{
  "num_hidden_layers": 22,
  "hidden_size": 192,
  "num_attention_heads": 2,
  "num_key_value_heads": 2,
  "head_dim": 96,
  "intermediate_size": 768,
  "vocab_size": 2048,
  "hidden_act": "gelu",
  "norm": "layernorm",
  "norm_place": "pre",
  "norm_eps": 1e-05,
  "positions": "rope",
  "rope_theta": 16700.0,
  "rope_fraction": 0.25,
  "qk_norm": false,
  "attn_scale": 0.102,
  "bias": "all",
  "tie_word_embeddings": false,
  "parallel_block": true,
  "extras": ["capped logits"],
  "init": "normal",
  "init_std_qkv": 0.0413,
  "init_std_o": 0.0,
  "init_std_up": 0.0413,
  "init_std_down": 0.0,
  "optimizer": "muon_variant",
  "learning_rate": 0.0108,
  "lr_mult_o": 1.5,
  "beta1": 0.93,
  "lr_head": 0.0076,
  "max_grad_norm": 1.0,
  "warmup_steps": 200,
  "schedule": "wsd",
  "decay_fraction": 0.847,
  "decay_shape": "linear",
  "final_lr_fraction": 0.0,
  "batch_tokens": 65536,
  "max_seq_len": 512,
  "doc_mask": true,
  "train_tokens": 438300000,
  "max_steps": 6688,
  "dataset": "wikipedia_en"
}
MLP neurons of a small language model. Each row is named by its layer, matrix (up: input weights) and neuron, and shows model dimensions 0-95. Each number is 200 + 20 x the weight over its row's rms, rounded and kept within 0 to 999.
After each neuron's rows, "fires in" lists the words (lower case) most often at its 100 highest values on Wikipedia text that the model never trained on.

L8.up262,188,206,210,213,196,158,179,201,189,217,192,173,218,232,203,201,215,230,212,196,178,205,200,191,191,215,168,178,200,238,201,234,196,227,169,206,220,203,203,204,223,166,223,219,197,163,194,214,172,207,199,207,210,178,207,182,191,211,176,186,192,218,171,196,185,170,202,217,159,153,191,210,198,198,193,190,234,199,193,213,183,202,193,201,214,196,180,232,207,180,177,174,256,206,203,222
fires in: "his", "her", "my", "your", "native"

L12.up581,209,175,187,208,240,230,191,219,176,218,220,221,224,177,183,222,194,191,185,189,225,216,217,193,219,165,198,216,223,176,225,217,253,186,197,223,185,216,203,194,176,247,197,172,226,223,176,209,164,205,194,175,198,205,183,175,196,196,159,214,222,181,225,197,227,175,192,219,212,191,199,193,186,187,241,188,173,202,216,179,198,195,187,215,191,206,217,198,183,220,214,188,202,180,230,209
fires in: "the", "to", "would", "goes", "aircraft"

L8.up247,186,233,206,251,193,151,191,224,213,187,184,172,209,243,233,227,196,186,187,152,207,242,183,203,190,205,215,193,173,197,201,201,212,197,193,185,197,224,204,176,230,210,195,213,194,181,182,202,200,185,220,217,216,206,201,183,212,194,196,185,213,213,182,205,192,228,221,172,175,201,211,180,224,192,205,211,200,181,200,196,164,197,212,183,209,236,229,196,173,194,213,209,166,162,193,197
fires in: "is", "was", "fall"

L6.up245,202,213,215,182,201,201,190,221,195,223,211,207,218,211,208,213,181,190,158,183,226,198,219,150,226,205,183,222,181,228,194,235,188,166,193,177,170,180,219,204,176,167,265,192,183,203,216,155,201,179,208,207,217,238,193,173,191,192,173,209,213,208,199,238,188,197,171,187,200,219,172,181,211,173,213,189,211,230,172,201,204,188,212,200,185,220,217,244,173,174,204,222,201,197,210,180
fires in: "on", "in", "at", "during", "one", "only"

L10.up478,199,212,166,180,186,190,210,232,206,156,173,167,200,240,194,191,180,218,176,185,200,176,173,220,177,178,204,190,180,215,244,228,182,204,196,182,179,214,203,215,172,209,204,220,179,190,215,218,183,217,200,172,214,196,201,160,146,232,211,188,198,206,196,170,247,192,204,180,180,201,205,208,181,195,218,221,189,242,188,219,187,191,228,199,191,236,208,194,219,205,212,199,209,216,206,202
fires in: "of", "de", "in"

L3.up688,185,192,199,194,210,180,164,180,235,167,164,225,191,243,223,163,189,219,203,205,202,174,166,200,214,203,218,166,191,211,188,203,217,189,175,249,228,216,187,230,226,175,166,195,203,224,187,216,191,207,178,205,200,216,202,197,184,205,191,218,232,203,160,190,206,223,193,175,212,176,188,218,172,179,230,203,208,196,207,245,199,219,206,205,209,162,198,218,172,213,242,199,223,209,192,170
fires in: "as", "year"

L3.up111,223,241,201,185,184,186,200,221,171,192,195,186,212,216,192,214,192,148,258,152,209,221,196,199,191,229,180,161,216,210,199,190,199,179,196,196,193,192,233,179,209,218,184,197,210,225,199,176,199,212,201,232,183,226,166,170,193,217,181,214,157,181,206,195,184,186,187,144,210,208,215,204,212,193,190,188,186,162,199,197,187,176,179,249,211,184,182,211,186,202,192,204,184,200,190,209
fires in: "them", "they", "appearances", "loan", "age", "all"

L12.up168,164,170,181,177,182,190,187,215,207,159,192,184,172,197,221,239,205,164,222,234,187,205,191,269,184,191,197,182,201,223,226,191,189,234,192,171,213,224,161,183,207,186,185,223,218,213,178,206,196,226,210,205,186,190,206,195,190,193,175,203,211,228,197,218,195,199,197,230,225,164,229,208,214,207,200,170,171,208,209,181,192,218,199,198,212,172,202,226,197,218,197,181,220,226,215,212
fires in: "to", "christmas", "vietnam"

L2.up315,224,195,197,182,204,187,228,213,224,211,194,144,198,199,200,176,218,195,181,174,198,228,188,204,237,230,210,236,198,169,232,185,191,163,176,199,189,200,236,191,194,244,215,246,245,201,223,211,215,216,206,220,198,199,171,237,223,165,201,214,207,194,198,204,218,217,204,203,227,203,189,165,190,222,181,202,202,175,197,209,191,185,199,159,200,245,212,178,161,185,184,202,176,228,244,209
fires in: "that", "which", "theatre", "what"

L2.up320,181,228,220,182,197,204,173,236,187,202,197,216,186,155,218,195,213,206,186,195,197,215,219,216,215,226,200,205,166,217,232,219,210,200,199,210,179,221,161,193,209,189,175,217,210,189,152,203,230,226,178,190,197,147,196,202,207,181,171,181,178,200,231,200,224,175,206,219,209,213,171,214,207,208,164,221,207,181,189,215,221,182,176,190,220,235,196,209,210,192,209,187,248,224,213,206
fires in: "records", "recording", "social", "record", "society", "game"

L3.up403,195,231,195,196,181,177,217,224,158,167,215,185,202,194,192,215,223,171,189,204,235,199,227,199,203,216,205,216,249,189,214,221,228,193,197,209,202,197,170,186,180,172,194,213,203,206,205,176,221,234,151,223,213,200,182,192,206,222,196,200,198,191,217,190,214,204,231,175,208,189,194,230,182,211,193,219,172,223,201,193,182,218,163,195,208,234,226,210,212,218,206,174,217,202,212,168
fires in: "series", "production", "history", "set", "film", "made"

L2.up343,212,197,166,207,173,215,202,203,191,224,224,194,195,197,182,235,204,224,185,179,247,207,259,171,222,190,186,151,194,198,205,199,201,137,196,167,170,199,215,199,192,190,198,239,202,176,192,200,195,223,204,209,206,176,189,227,186,185,200,153,212,212,180,225,188,192,178,223,205,202,211,217,185,212,213,207,195,191,169,215,224,223,191,201,231,243,226,158,189,230,193,192,220,203,204,192
fires in: "it", "album", "song", "film", "everybody", "they"

L10.up119,207,232,196,224,242,215,201,197,226,157,167,209,195,236,234,211,224,207,189,146,223,199,175,203,205,212,166,212,206,204,216,170,173,191,194,201,218,207,220,193,177,207,214,194,198,200,194,241,249,203,183,218,205,174,172,197,205,226,242,201,205,203,182,208,173,231,234,185,203,165,232,212,196,184,167,193,189,213,208,181,196,184,203,173,166,194,219,191,199,202,222,229,239,168,214,212
fires in: "each", "such", "that", "same", "every", "following"

L13.up45,217,177,221,169,183,218,186,192,200,194,193,180,219,222,216,210,145,162,203,203,169,202,172,177,204,228,179,216,210,189,248,224,217,173,209,197,192,205,208,176,222,184,230,239,176,181,228,191,177,198,216,178,194,197,238,203,198,154,208,184,218,187,211,157,220,202,188,204,208,223,169,199,185,171,167,221,198,196,169,198,241,206,212,192,178,204,222,216,221,212,210,194,257,191,205,162
fires in: "to", "of", "towards", "philip"

L2.up743,167,180,232,234,190,201,206,166,199,193,214,229,216,195,209,226,185,212,206,252,227,210,238,193,213,213,188,215,178,210,191,221,228,202,176,231,181,239,179,199,230,187,203,202,192,240,209,228,178,210,187,171,217,208,175,195,181,223,205,219,210,223,204,230,192,206,219,191,164,180,200,180,184,208,220,209,237,217,225,196,147,196,210,216,221,225,183,236,193,193,162,201,198,229,196,199
fires in: "would", "can", "could", "will", "cannot", "did"

L16.up425,212,181,211,170,189,183,239,155,188,229,165,207,200,159,232,173,158,206,229,167,200,211,196,207,178,216,177,232,216,185,219,213,222,205,179,209,203,176,193,173,192,180,183,197,199,225,190,197,209,185,163,216,187,208,222,160,180,185,166,197,202,217,200,215,206,221,206,223,186,212,213,193,172,212,220,189,228,197,206,175,203,218,143,214,248,209,228,199,236,201,179,159,211,219,228,190
fires in: "can", "may", "to", "i", "will", "not"

L16.up247,205,234,170,211,196,191,201,209,187,191,170,210,185,234,198,181,168,236,185,205,186,216,200,210,201,187,217,182,194,210,210,172,191,199,157,196,248,223,186,227,196,203,199,239,227,189,162,191,220,199,233,185,192,210,169,192,221,204,195,233,175,221,188,179,200,200,219,205,212,204,207,209,195,213,182,237,163,195,217,184,232,187,186,214,227,183,242,213,188,211,181,169,204,214,193,201
fires in: "as"

L2.up479,188,194,189,211,183,184,198,206,205,216,186,176,194,203,171,216,194,168,206,217,195,209,182,196,190,186,172,175,178,208,200,197,227,228,205,195,192,224,203,195,211,189,213,199,228,205,216,150,221,179,182,171,236,221,199,187,219,200,177,184,201,212,196,173,164,186,208,199,213,210,185,190,219,222,183,227,192,206,226,219,184,236,250,213,207,196,210,180,199,240,192,239,202,216,188,221
fires in: "they", "early", "two", "them"

L2.up432,197,213,208,243,186,162,202,224,145,209,194,182,184,184,215,191,215,190,201,204,241,194,224,202,184,185,214,233,229,191,204,194,205,186,188,185,204,187,228,212,220,212,211,194,190,200,189,210,198,180,184,180,192,178,163,221,178,191,192,206,175,223,201,196,209,242,227,219,218,193,168,188,173,204,185,184,196,220,184,235,193,175,201,207,231,223,186,195,174,214,193,205,201,208,208,237
fires in: "it", "known", "such", "species", "novel", "most"

L8.up683,209,202,219,208,196,209,174,171,195,228,190,183,166,246,201,182,199,171,243,184,167,215,199,204,200,179,232,198,202,158,184,215,225,201,182,215,161,208,199,193,198,202,197,182,252,200,191,182,206,213,214,176,192,214,203,163,203,195,175,215,182,219,200,192,229,196,192,175,193,217,202,195,191,163,201,232,213,166,228,167,187,190,249,200,222,218,167,184,205,236,200,183,153,203,207,196
fires in: "is", "was", "been", "men", "competed", "appeared"

L2.up425,175,242,195,206,222,193,186,165,209,212,216,193,227,198,193,190,198,197,168,187,221,172,217,222,232,221,151,222,198,195,210,187,244,167,196,195,177,188,182,199,194,222,207,211,211,197,199,178,193,168,202,173,211,186,214,246,189,193,205,186,153,211,199,222,218,224,171,189,216,205,211,162,186,193,186,185,171,205,181,221,176,197,195,188,224,232,202,220,210,206,197,230,198,183,215,210
fires in: "name", "found", "family", "ii", "it", "known"

L2.up173,205,155,231,183,214,199,203,194,219,179,182,193,219,172,225,179,203,195,202,195,169,175,197,205,182,209,238,203,186,243,209,216,220,183,191,169,205,175,192,206,181,204,189,178,187,218,175,222,201,169,182,194,200,234,214,204,230,183,188,228,177,219,210,233,188,172,187,180,195,194,212,159,214,201,206,198,216,194,206,199,192,205,221,216,213,177,197,198,162,247,198,214,185,194,212,166
fires in: "born", "played", "personal", "on", "one", "announced"

L12.up669,195,166,179,173,184,179,230,179,214,180,194,189,214,187,193,179,210,201,179,205,167,193,193,192,199,195,184,172,212,236,184,200,200,220,158,221,202,187,200,199,215,235,214,211,190,216,229,183,182,190,215,196,199,224,219,180,157,206,187,171,204,196,214,205,206,217,196,172,179,244,185,210,214,198,159,232,185,192,195,203,198,204,256,222,230,203,183,223,219,222,209,228,236,204,208,222
fires in: "of", "aus", "starring", "his"

L6.up676,232,181,170,227,187,214,220,217,203,152,171,207,205,211,200,208,199,185,217,200,208,209,202,215,201,217,205,213,200,195,244,186,192,168,206,215,222,198,211,172,182,171,207,183,186,201,210,161,198,184,192,195,164,227,203,202,179,174,217,205,200,192,173,189,217,214,218,212,218,209,186,162,211,188,180,234,225,188,216,210,216,224,173,223,210,182,225,196,210,200,224,164,200,217,189,200
fires in: "first", "all", "of", "both", "any"

L15.up165,198,144,178,185,172,205,176,203,240,216,206,178,162,202,195,206,182,210,218,197,208,217,197,188,219,226,197,234,208,191,215,200,197,210,211,241,212,199,221,193,178,189,171,177,172,226,218,161,203,224,230,196,185,182,207,222,227,210,220,254,197,168,220,213,183,201,162,186,218,221,163,194,212,173,198,180,237,213,218,187,191,188,167,188,234,217,218,181,190,213,203,224,196,226,215,175
fires in: "of", "in", "on", "during"

L18.up630,178,203,219,227,228,208,184,198,184,178,204,229,208,192,192,180,230,206,221,198,189,175,183,212,232,234,189,191,211,200,199,233,197,169,200,204,195,204,190,210,214,175,189,187,185,209,189,198,185,189,248,183,226,214,190,172,179,204,162,202,154,175,203,197,166,196,183,219,202,190,184,182,193,188,184,194,172,238,214,192,174,216,207,230,212,210,209,181,183,147,235,219,211,215,160,185
fires in: "has", "have", "instead", "up"

L18.up359,193,174,175,182,170,204,157,204,188,187,172,229,224,184,216,199,211,204,217,210,191,188,177,207,218,180,188,203,193,187,183,207,220,214,199,207,215,173,202,198,227,181,223,241,241,211,196,201,207,202,234,181,222,192,230,189,188,189,219,172,182,213,182,173,179,181,213,204,192,185,225,235,206,211,201,206,162,220,182,208,209,194,202,218,205,186,227,206,200,181,186,228,180,239,208,197
fires in: "became", "as", "to", "appointed", "elected", "become"

L3.up109,213,201,204,205,221,181,209,227,183,200,189,192,183,209,174,216,219,195,200,219,224,168,174,183,186,181,182,183,165,188,195,202,170,219,180,240,173,223,228,232,233,174,221,196,189,218,201,203,197,180,177,205,192,201,206,190,214,219,231,181,198,223,184,179,176,177,172,191,221,214,188,188,195,184,238,182,196,194,217,212,230,229,201,217,226,200,203,205,206,195,185,214,186,188,203,196
fires in: "students", "members", "chinese", "officers", "players", "representatives"

L16.up394,180,180,158,175,193,215,210,186,203,180,190,199,204,214,205,192,187,164,195,222,205,177,180,210,216,201,198,229,216,180,197,220,190,199,211,208,160,197,224,190,197,196,175,192,139,219,190,184,228,218,210,234,209,220,232,203,194,165,202,211,196,200,205,176,184,198,225,215,214,223,224,232,175,200,198,213,219,217,211,196,219,207,170,238,194,205,177,188,204,202,203,172,239,203,215,185
fires in: "with", "by", "to", "into", "for"

L2.up628,179,192,189,219,190,200,182,225,222,206,202,200,186,189,182,155,172,181,221,192,204,195,156,176,203,142,220,197,198,203,218,216,165,204,189,193,199,214,192,215,194,192,196,198,211,220,171,224,177,219,204,212,223,216,194,173,211,205,185,204,226,219,195,162,192,216,229,195,205,184,200,193,203,183,222,211,187,168,194,198,184,162,212,220,224,199,194,198,185,186,190,177,176,201,177,186
fires in: "been", "be", "was", "were"

L2.up351,196,208,199,208,219,195,191,162,204,199,198,188,202,208,185,187,209,218,189,182,210,202,200,183,193,210,194,167,209,202,212,219,205,201,192,198,196,219,222,232,172,228,204,172,189,226,177,249,182,231,163,190,184,163,224,199,230,220,184,206,220,234,228,235,181,201,197,214,193,189,169,184,192,218,205,196,226,233,197,175,178,192,211,214,206,192,191,228,191,208,177,181,198,215,211,180
fires in: "and", "significantly", "place", "signed", "chairman"

L3.up187,210,210,207,201,218,191,229,239,189,207,174,149,207,189,169,212,211,157,236,225,162,200,172,195,220,188,208,200,195,203,178,172,163,217,206,189,230,199,205,244,205,199,188,187,189,203,231,182,191,200,156,196,189,217,191,174,209,209,189,194,194,200,209,205,201,195,201,199,220,180,177,205,220,228,163,212,192,212,191,208,172,189,214,200,180,194,206,221,180,218,216,211,208,223,204,181
fires in: "they", "most", "age", "sciences", "conference"

L8.up198,199,220,199,210,239,164,178,204,203,199,199,212,215,201,190,184,175,242,177,215,191,199,184,188,216,178,242,201,217,224,191,201,154,244,186,173,202,200,179,211,202,197,205,148,182,193,187,163,180,205,197,197,174,201,210,218,183,221,183,213,192,220,242,205,217,215,216,205,211,186,220,194,228,216,174,183,231,200,174,178,159,211,187,208,200,196,196,188,190,175,211,190,261,206,215,203
fires in: "s", "her", "their", "your", "one", "three"

L3.up170,202,189,215,162,254,196,171,249,179,199,206,190,232,225,192,169,229,185,198,185,230,201,184,211,233,223,189,175,210,203,231,167,210,179,203,206,196,209,205,224,160,217,211,207,179,182,199,229,209,175,196,208,213,184,173,205,206,194,179,180,173,216,198,203,179,211,189,183,197,205,193,167,223,202,185,202,146,200,206,177,216,203,200,212,239,221,217,196,194,229,208,177,215,179,221,194
fires in: "states", "listed"

L16.up117,210,164,180,187,204,173,215,188,157,171,193,218,203,191,241,158,192,203,207,200,212,249,170,200,237,186,224,190,217,220,200,203,166,190,194,187,186,185,188,166,236,203,198,223,180,208,200,229,202,217,187,194,192,229,222,191,197,176,189,240,206,203,177,191,189,175,208,241,197,175,199,231,206,210,185,194,201,231,202,192,201,194,176,175,196,213,247,199,199,192,164,194,230,226,218,167
fires in: "and", "by", "to"

L10.up760,179,182,198,222,193,220,201,211,218,213,222,162,203,162,219,208,185,202,212,205,194,215,194,191,202,208,157,237,203,192,202,192,188,174,205,190,204,172,230,199,180,204,185,207,160,241,171,204,187,195,182,214,224,189,196,206,215,199,215,208,174,178,193,218,202,224,210,231,192,182,184,205,168,193,228,174,231,177,203,176,191,192,213,234,217,204,225,201,222,207,196,189,216,213,200,162
fires in: "to", "must"

L17.up112,204,159,226,195,218,220,212,206,192,186,184,238,201,180,178,174,203,188,218,179,222,204,209,206,196,186,169,184,192,211,191,224,199,179,175,173,191,199,188,198,213,161,234,180,204,192,182,180,220,204,176,214,203,182,194,201,183,190,170,225,211,200,183,220,203,173,194,183,190,152,195,221,186,214,204,190,209,209,228,211,180,183,213,194,194,198,231,211,201,212,179,223,227,225,220,212
fires in: "in", "let"

L18.up291,189,204,185,180,211,197,191,208,214,182,166,190,204,178,234,202,183,203,209,187,210,182,167,230,194,238,200,204,177,188,200,201,169,202,197,169,193,208,177,213,203,201,216,201,180,209,226,197,215,192,192,215,203,191,220,196,207,200,202,220,199,194,176,153,218,203,197,172,191,181,219,250,193,195,241,174,183,211,167,219,235,186,218,224,187,211,216,200,231,179,184,214,251,171,210,209
fires in: "at", "of", "in", "to", "with"

L3.up607,220,208,197,194,224,166,201,235,201,167,173,185,194,229,180,179,200,176,207,192,203,205,177,203,214,215,194,182,190,162,243,203,179,172,199,200,194,209,228,232,218,222,160,177,207,187,204,180,170,214,217,216,197,228,187,143,189,211,209,212,235,205,197,187,201,189,197,176,226,206,197,205,178,217,206,201,191,182,201,170,205,216,216,210,185,207,237,209,198,185,217,189,189,232,195,189
fires in: "first", "most", "e", "conference"

L15.up731,192,231,201,171,230,215,225,232,191,208,206,183,220,208,164,192,212,189,196,189,174,215,176,227,203,187,215,194,159,181,229,195,161,192,220,182,222,204,196,211,161,203,212,200,201,161,179,184,205,205,169,236,206,193,179,222,226,199,199,222,171,186,175,246,161,183,214,194,193,193,190,173,221,216,190,237,179,213,234,209,218,203,194,160,216,178,243,205,199,219,192,218,198,222,215,210
fires in: "in"

L16.up665,219,171,211,230,249,183,193,181,228,189,171,189,197,220,219,194,186,210,209,161,180,175,217,233,193,152,184,150,190,190,202,192,180,213,189,210,207,212,218,203,166,192,212,213,216,205,211,185,241,203,199,196,205,234,186,208,226,212,202,203,182,200,226,172,213,200,184,236,192,207,217,212,191,178,206,183,191,211,202,164,231,208,179,143,213,191,204,220,170,196,198,198,180,214,210,173
fires in: "as", "appointed", "azerbaijani", "the", "became", "to"

L10.up397,172,198,227,181,191,241,228,217,188,203,200,194,233,213,206,206,198,205,176,216,203,195,201,217,210,226,201,192,218,228,238,196,177,199,192,194,193,174,225,167,170,183,172,172,217,179,221,197,230,174,216,160,173,216,195,222,220,163,204,216,208,185,209,208,213,203,193,188,199,155,167,164,237,200,214,208,212,194,234,232,190,213,205,181,210,200,172,207,185,225,189,166,188,187,212,201
fires in: "born", "county", "lost"

L8.up69,212,233,179,182,202,206,161,215,200,198,243,209,188,187,227,209,208,191,190,194,188,222,182,186,223,199,228,235,207,177,206,146,209,200,195,196,178,192,199,170,179,177,217,236,184,210,187,216,187,184,223,214,182,175,170,222,209,200,171,156,204,211,185,188,212,192,187,180,205,195,194,216,225,204,185,204,189,213,220,170,217,188,209,204,192,204,210,166,182,151,214,217,216,215,238,178
fires in: "records", "listed", "list", "record", "development", "scored"

L8.up283,191,174,183,242,185,204,191,175,217,174,179,169,171,253,245,188,200,189,148,204,194,185,196,178,205,207,197,159,234,182,205,147,219,213,186,211,236,211,202,164,206,183,155,199,197,219,154,195,191,206,239,232,208,208,216,180,201,193,182,189,218,221,235,182,195,186,212,205,227,235,192,216,228,189,203,199,223,214,199,204,187,182,195,231,212,172,216,188,159,215,195,178,197,195,185,201
fires in: "as", "class", "asked", "under"

L2.up521,195,178,214,223,165,200,214,194,228,191,210,155,189,215,191,190,184,169,225,221,248,202,188,203,208,226,180,190,199,248,204,216,161,175,190,192,150,207,203,179,176,182,186,222,200,195,227,215,209,233,151,211,214,211,210,186,214,177,222,193,198,187,195,205,195,227,208,226,208,233,213,173,185,188,186,185,199,178,160,207,203,184,231,214,195,202,176,180,193,211,179,181,240,235,230,203
fires in: "this", "these", "they", "it", "theatre", "she"

L16.up301,137,193,219,226,247,167,208,223,156,219,158,227,190,174,238,200,197,184,188,182,178,221,220,229,201,195,193,167,193,154,232,162,189,217,188,200,210,186,215,215,210,218,224,192,209,185,186,187,198,217,209,192,204,209,214,195,170,215,218,228,211,241,234,191,227,230,203,204,192,177,238,197,182,186,199,201,211,185,186,229,200,197,202,203,228,187,197,202,188,152,183,204,222,208,213,183
fires in: "was", "his", "is", "first", "became"

L18.up401,214,202,172,197,198,224,199,201,195,182,178,224,184,217,203,218,192,197,213,179,207,192,198,210,203,213,235,191,189,203,172,190,216,164,215,189,210,206,191,193,211,214,173,194,177,199,218,175,207,173,209,183,194,221,192,219,219,195,157,212,200,186,205,188,230,208,207,186,207,176,190,225,195,192,208,206,203,186,224,224,219,184,231,217,223,208,218,209,156,218,197,204,239,184,182,171
fires in: "at", "in", "under", "to", "as", "la"

L2.up280,204,233,197,188,197,213,192,206,196,199,174,218,188,182,209,209,199,191,180,217,222,185,196,230,196,217,186,226,172,237,203,208,206,235,184,176,226,239,166,190,203,183,222,211,188,204,187,213,209,220,187,165,173,187,197,182,226,182,179,194,205,231,218,169,222,164,221,210,215,239,169,196,188,218,184,182,191,183,155,211,244,203,197,239,170,173,176,237,169,198,203,203,204,230,194,224
fires in: "such", "recording", "record", "nominated", "mediated"

L2.up47,188,191,215,247,202,170,214,199,198,185,245,217,207,202,216,226,193,192,186,179,189,204,188,179,185,178,208,203,214,214,191,190,196,189,223,198,169,219,215,172,192,226,187,183,195,223,223,205,169,185,190,199,221,196,219,221,193,219,203,194,224,201,193,197,213,194,207,177,168,201,194,203,241,206,213,200,183,207,187,191,195,231,224,207,203,185,173,222,233,211,218,191,202,205,213,155
fires in: "and", "e", "band", "by", "it", "w"

L2.up340,198,210,211,184,165,221,187,159,214,231,189,175,223,248,182,166,202,195,186,160,233,196,181,185,209,217,191,206,194,201,224,198,180,191,194,196,231,192,193,215,207,211,217,231,172,181,158,218,183,253,177,201,234,195,176,219,204,205,210,229,236,192,199,200,190,185,253,191,199,216,206,222,192,239,186,180,195,202,206,193,189,209,179,218,213,196,231,170,176,169,210,149,230,202,216,209
fires in: "it", "this", "each", "that", "italy"

L2.up518,217,187,199,166,236,216,224,196,232,170,237,205,225,201,206,197,183,181,237,199,189,169,240,193,184,184,162,187,170,196,206,188,192,206,196,205,214,224,185,250,210,213,209,169,176,255,202,202,156,197,176,183,200,207,210,211,212,204,193,209,234,217,234,194,172,213,208,207,177,222,193,173,218,213,253,193,232,213,189,200,194,209,187,204,201,188,208,182,230,192,198,208,205,193,166,163
fires in: "would", "will", "can", "may", "must"

L16.up764,219,179,179,233,200,249,201,196,187,193,211,171,233,176,194,174,175,191,247,199,234,187,194,188,186,194,237,239,179,208,203,185,185,208,219,201,219,205,195,215,212,189,176,206,220,234,183,211,209,192,195,205,186,210,182,138,193,219,202,208,219,171,195,182,157,224,197,195,197,184,224,208,185,194,233,197,211,178,211,187,199,212,189,230,224,209,212,181,235,182,201,162,190,211,205,220
fires in: "to", "that"

L15.up12,192,203,204,201,197,200,186,179,224,206,147,194,189,184,242,233,189,181,230,213,223,204,188,184,172,203,210,185,183,199,198,217,199,198,187,212,189,197,214,210,173,155,194,190,203,195,170,230,208,190,224,151,205,204,172,195,196,206,235,230,171,210,209,178,204,214,210,178,207,203,232,211,197,192,197,164,230,225,184,183,230,189,156,201,184,177,202,239,203,190,185,204,218,160,227,192
fires in: "of", "is", "on"

L3.up288,184,194,173,216,209,207,212,210,184,179,189,197,199,212,217,178,205,217,227,186,231,170,176,179,217,207,203,221,204,216,189,184,168,203,202,228,211,146,194,207,187,183,200,166,153,220,211,216,195,211,181,222,184,227,211,190,223,234,188,179,172,185,191,202,185,189,205,211,186,207,232,228,210,184,221,239,208,238,180,207,210,204,188,188,208,223,191,214,206,199,240,181,239,202,214,203
fires in: "for", "under", "foreign"

L3.up473,205,190,227,182,171,204,196,171,193,186,175,177,218,183,198,203,206,228,200,230,183,166,190,160,193,195,235,184,188,178,210,204,190,197,168,231,194,241,219,224,196,221,193,199,232,207,180,204,193,193,171,171,175,232,218,201,203,203,209,224,226,225,209,195,226,223,204,186,217,173,227,189,183,203,210,165,198,199,204,195,178,192,211,199,194,188,161,202,185,201,175,181,216,222,158,206
fires in: "war", "chinese", "ward", "college"

L16.up611,168,174,219,212,212,216,229,188,166,196,229,185,181,201,233,210,200,191,203,166,226,211,144,259,185,181,225,198,172,217,200,195,196,201,169,186,233,208,221,167,174,221,210,185,176,207,196,229,194,216,207,182,234,171,222,195,209,203,201,197,217,196,168,211,229,206,229,178,223,184,233,199,221,178,209,203,193,152,210,214,185,201,192,238,169,201,205,185,194,196,177,208,197,206,233,200
fires in: "was", "went", "is", "been"

L3.up417,165,235,172,202,202,210,223,212,198,197,184,197,198,198,198,183,197,186,175,206,231,194,187,192,204,169,206,244,209,196,199,208,193,190,181,238,225,216,232,176,193,194,212,233,196,163,216,188,224,222,197,219,179,187,207,192,178,180,182,163,230,178,170,207,203,189,232,184,210,202,217,178,191,221,197,180,215,176,225,213,167,178,181,198,200,219,205,199,253,192,197,223,204,211,212,177
fires in: "united", "world", "modern", "russian", "usa", "utc"

L2.up634,202,204,231,213,220,155,217,201,203,193,210,161,187,151,188,185,177,180,195,221,232,205,207,174,229,185,185,195,170,194,196,228,192,216,232,191,185,207,176,178,185,193,212,227,228,169,190,202,227,192,228,188,230,152,164,197,209,173,209,209,210,226,222,216,173,237,197,204,247,183,196,187,203,186,202,171,208,201,190,193,193,207,192,200,211,213,239,186,171,223,220,189,215,232,218,206
fires in: "which", "although", "however", "but", "also", "that"

L2.up582,176,172,214,218,228,189,198,214,151,199,232,217,227,189,196,188,230,201,164,203,190,213,154,175,193,190,210,189,219,197,188,191,186,214,173,214,180,181,192,201,181,173,191,213,198,190,209,204,150,227,183,212,190,207,201,206,207,244,182,212,214,205,223,215,178,223,229,182,194,204,193,187,192,226,198,207,199,257,208,187,165,213,179,206,200,209,224,233,215,177,207,197,206,212,200,167
fires in: "and", "series", "roll"